Part of a small language model's weights.
Architecture: LayerNorm before each block, rotary positions, biases, tied embeddings, attention and MLP in parallel.
MLP neurons of a small language model. Each row is named by its layer, matrix (down: output weights) and neuron, and shows model dimensions 320-383. Each number is 128 + 32 x the weight over its row's rms, rounded and kept within 0 to 255. A neuron's up and down rows have the sign that makes its largest values positive.
Before each neuron's rows, "raises" lists the tokens whose logits its output raises most directly, leaving later layers aside.

raises: "-L", "-l", "-R", "-W", "-b"
L5.down610 [136 154 174 160 179 107 106 186 160 125  76 129 160 139 155 137 121 107 136  94 112 139 101 107  97 128 152 135 157 136 106 146 180 169 145 106 108 161 112  86  73 111 131 148 143 107 114 125 131 128 105 116 132 155 152 119 124  74 193 149 167 108 148 114]

raises: "ied", "ials", "ial", "ies", "com"
L5.down267 [159 120 182 127 149 143 147 151 125 170 149  54  99 119 101 110 142 134 122  67  85 142 142 136  88 107 157 197 103 152  92 133  66 190 140 140  97 183 158 131 126  51  69 145 118 110 129 115 132 114 167 107 145 161 152  60 111 126  91 121 117  58 162 148]

raises: ":", ":\n", ":\n\n", " below", ";\n"
L5.down159 [128 182 131 110 113  81 168 130  72 154 137 145 146 113  79 109  92 100  85 110 123 109  67 120 123 111 132  64 160 160 116 129 175  67 117  79 107  83 211 128 152 164  71 138 109  97 156 153  85  83 102 167 197  56 133 112 174 117 133 134 167 108 127  73]

raises: "ment", "ion", " date", "ant", "ables"
L2.down4 [138 118 153 120 160  92 121 123 119  57 137 111 138  92 184  85 136 103  77 104  92 124 120 147 199 185 137 136  90 111 144 158 151 132 125 137 111 210 137 152 127 149 108 154 135 144 122 117 135  92 158 124 180 157 207 124  90  52  78 171 127  64 121 122]

raises: "'s", "’s", " were", " was", " are"
L5.down22 [ 53 110 181 105 152  33 127 101 171 109 106  93 149 137 100 140  90 118 143 173 172 133 135 131 181 112 136 157 140 119 119 156 151 176 143 140 124  86 102 127 158 160 167 127 113 113 128 152 167 115 117 125 200 150 121 136 153  71 174 163 113 174 107 105]

raises: "ised", "ising", "izing", "izes", "isation"
L5.down781 [146  77 151 178 144 101 137 168 165 130 101  83 149 115 105  75  91 162 119 104 138  92 160 103 144 165 104  45  96 170 101 125 118  91  89 165 108 126 181 145 109  83 131 122 160 111 151 117  93 126  96  97 175  71 124 180 128 166 120 157 126 132 149 171]

raises: "ance", "ment", "able", "ables", "iture"
L5.down75 [175 120 113 131 129  94 150 191 123 132  49  71 123  57 135  80 184 132 129 149  69 119 130 167 114  96 144 148 105  48 123 194  95 125 109  82 187 115 150 179  98  51 111 137 146  97 117  63 105 148  97 127 161  92 101 149 135  95  77 130 179 142 155 144]

raises: "'", "’", "'t", "',", "'S"
L5.down782 [144  94 135 156 189 135 148 139  53 135 134 153  76 177 101 183 169 135 105 128 121 140 115  85 109 156  92 116 105  83 124 183  94 132 153 121 111 145  63 134 146 144  73  99 169 166 173 117 131 156  85 112 159 107 127 159 123 124 125 129 151  96 130 137]

raises: "hes", "ife", "ower", "iving", "ead"
L5.down295 [125 147 151 122 207  87 222 107 167 134 111 106 132 119 153 143 115 120  41  83 188  95 141 148 145  70  98 154  84 129 146 175 143  88 103 149 184 102 175  76  81 122 109  97 171  77  92 186 118 145 207 146 162 110 171  96 146 186 100  88 142 133 100 109]

raises: "ously", "ous", "ero", "one", "rain"
L5.down384 [157 139 138 149 123 112 158  98 165 108  69 128 142 132 123 166 141 175 162  93 123 140 102 126 147 127 109 124 126 245 169 124 106 120 117 134 133 118 174  80 133 127 152 139 137 175 147 148 133 106 181 222 132 148 157  99 124  96 213 163 164 162 113  96]

raises: " were", " include", " are", " themselves", " have"
L5.down922 [125 142 159 153 223  75 176 112 148  82 105 158 116 158 111  99 130 204 119  98 111 151  55 123 121 128 140 114  98 133  86 128 128 165  84  93  94 105  54 105  75 136 175 153 100 132 115 122 129 137 136 153 129 205 174 187 103 143 131 115 146 119 113 101]

raises: "ials", "ial", " •", "ulation", "ism"
L2.down103 [168 106 153 126 120 210 144 114  90 141 163 162 100 112 134 141 124 153 163 170  84 134 111 103 106 115 132 135 126 125  86 127 120  99  94 184 108 107 111 196 106  93 214 160  78 114 148 177 145 154 127 102 148  82 115 162 153 115 106 151 102 148 123 150]

raises: " forms", " stages", " uses", " causes", " rounds"
L5.down156 [124 126 104  93 146 125 127 154 141 124 200 141  79 112 184 161 136 112 184 100 148 148 139  92 141 164 140 175 134 138 107 108 105 152 170 101 145 154 150 126 100 131 102 164 101  85  90  90 120  63 156 126 116  96  95  75  77 157 119 102 185 174 134  43]

raises: "olk", "ound", "ac", "ront", "low"
L5.down967 [ 78 107 116 120 126 101 177 129 106 101 108 125 169 112 120 179 126  82 124 108 141 154 116  97 116 175 160  73 138 107 129  97 168 157  92 123 108 106 180 134 115 107 123 193  97  71 150 194  85 152 110 123  98 113  74 114  68 110 144 129  89 111 180  92]

raises: "ful", "led", "ably", "able", "ments"
L5.down103 [ 93 107 136  77 110 133  87 148 101 137  89 158 123 126 149 163 158  99 110 179  95 152 118 120 152  89  94 110 160 178 144 134 136 152 186 132 149 144 184 123 142 119 136 112 114  96 101 123  60 112 155 186 126 104 156 117 161  93 115 115 134 133 141 142]

raises: "s", "’s", "'s", "ies", "th"
L5.down812 [ 79 154  86 156 186 113 109 148 180 119  88 123 146 123 142 139 112 127 162 137  95 134 129 125 143 108 136 133 113  82 118 122  60 131 128 143 153 119 171 170 141  80  94 153  83  75 163 141 119 150 136 172 171 151 119 137  93  86 172 125 155 105 135 139]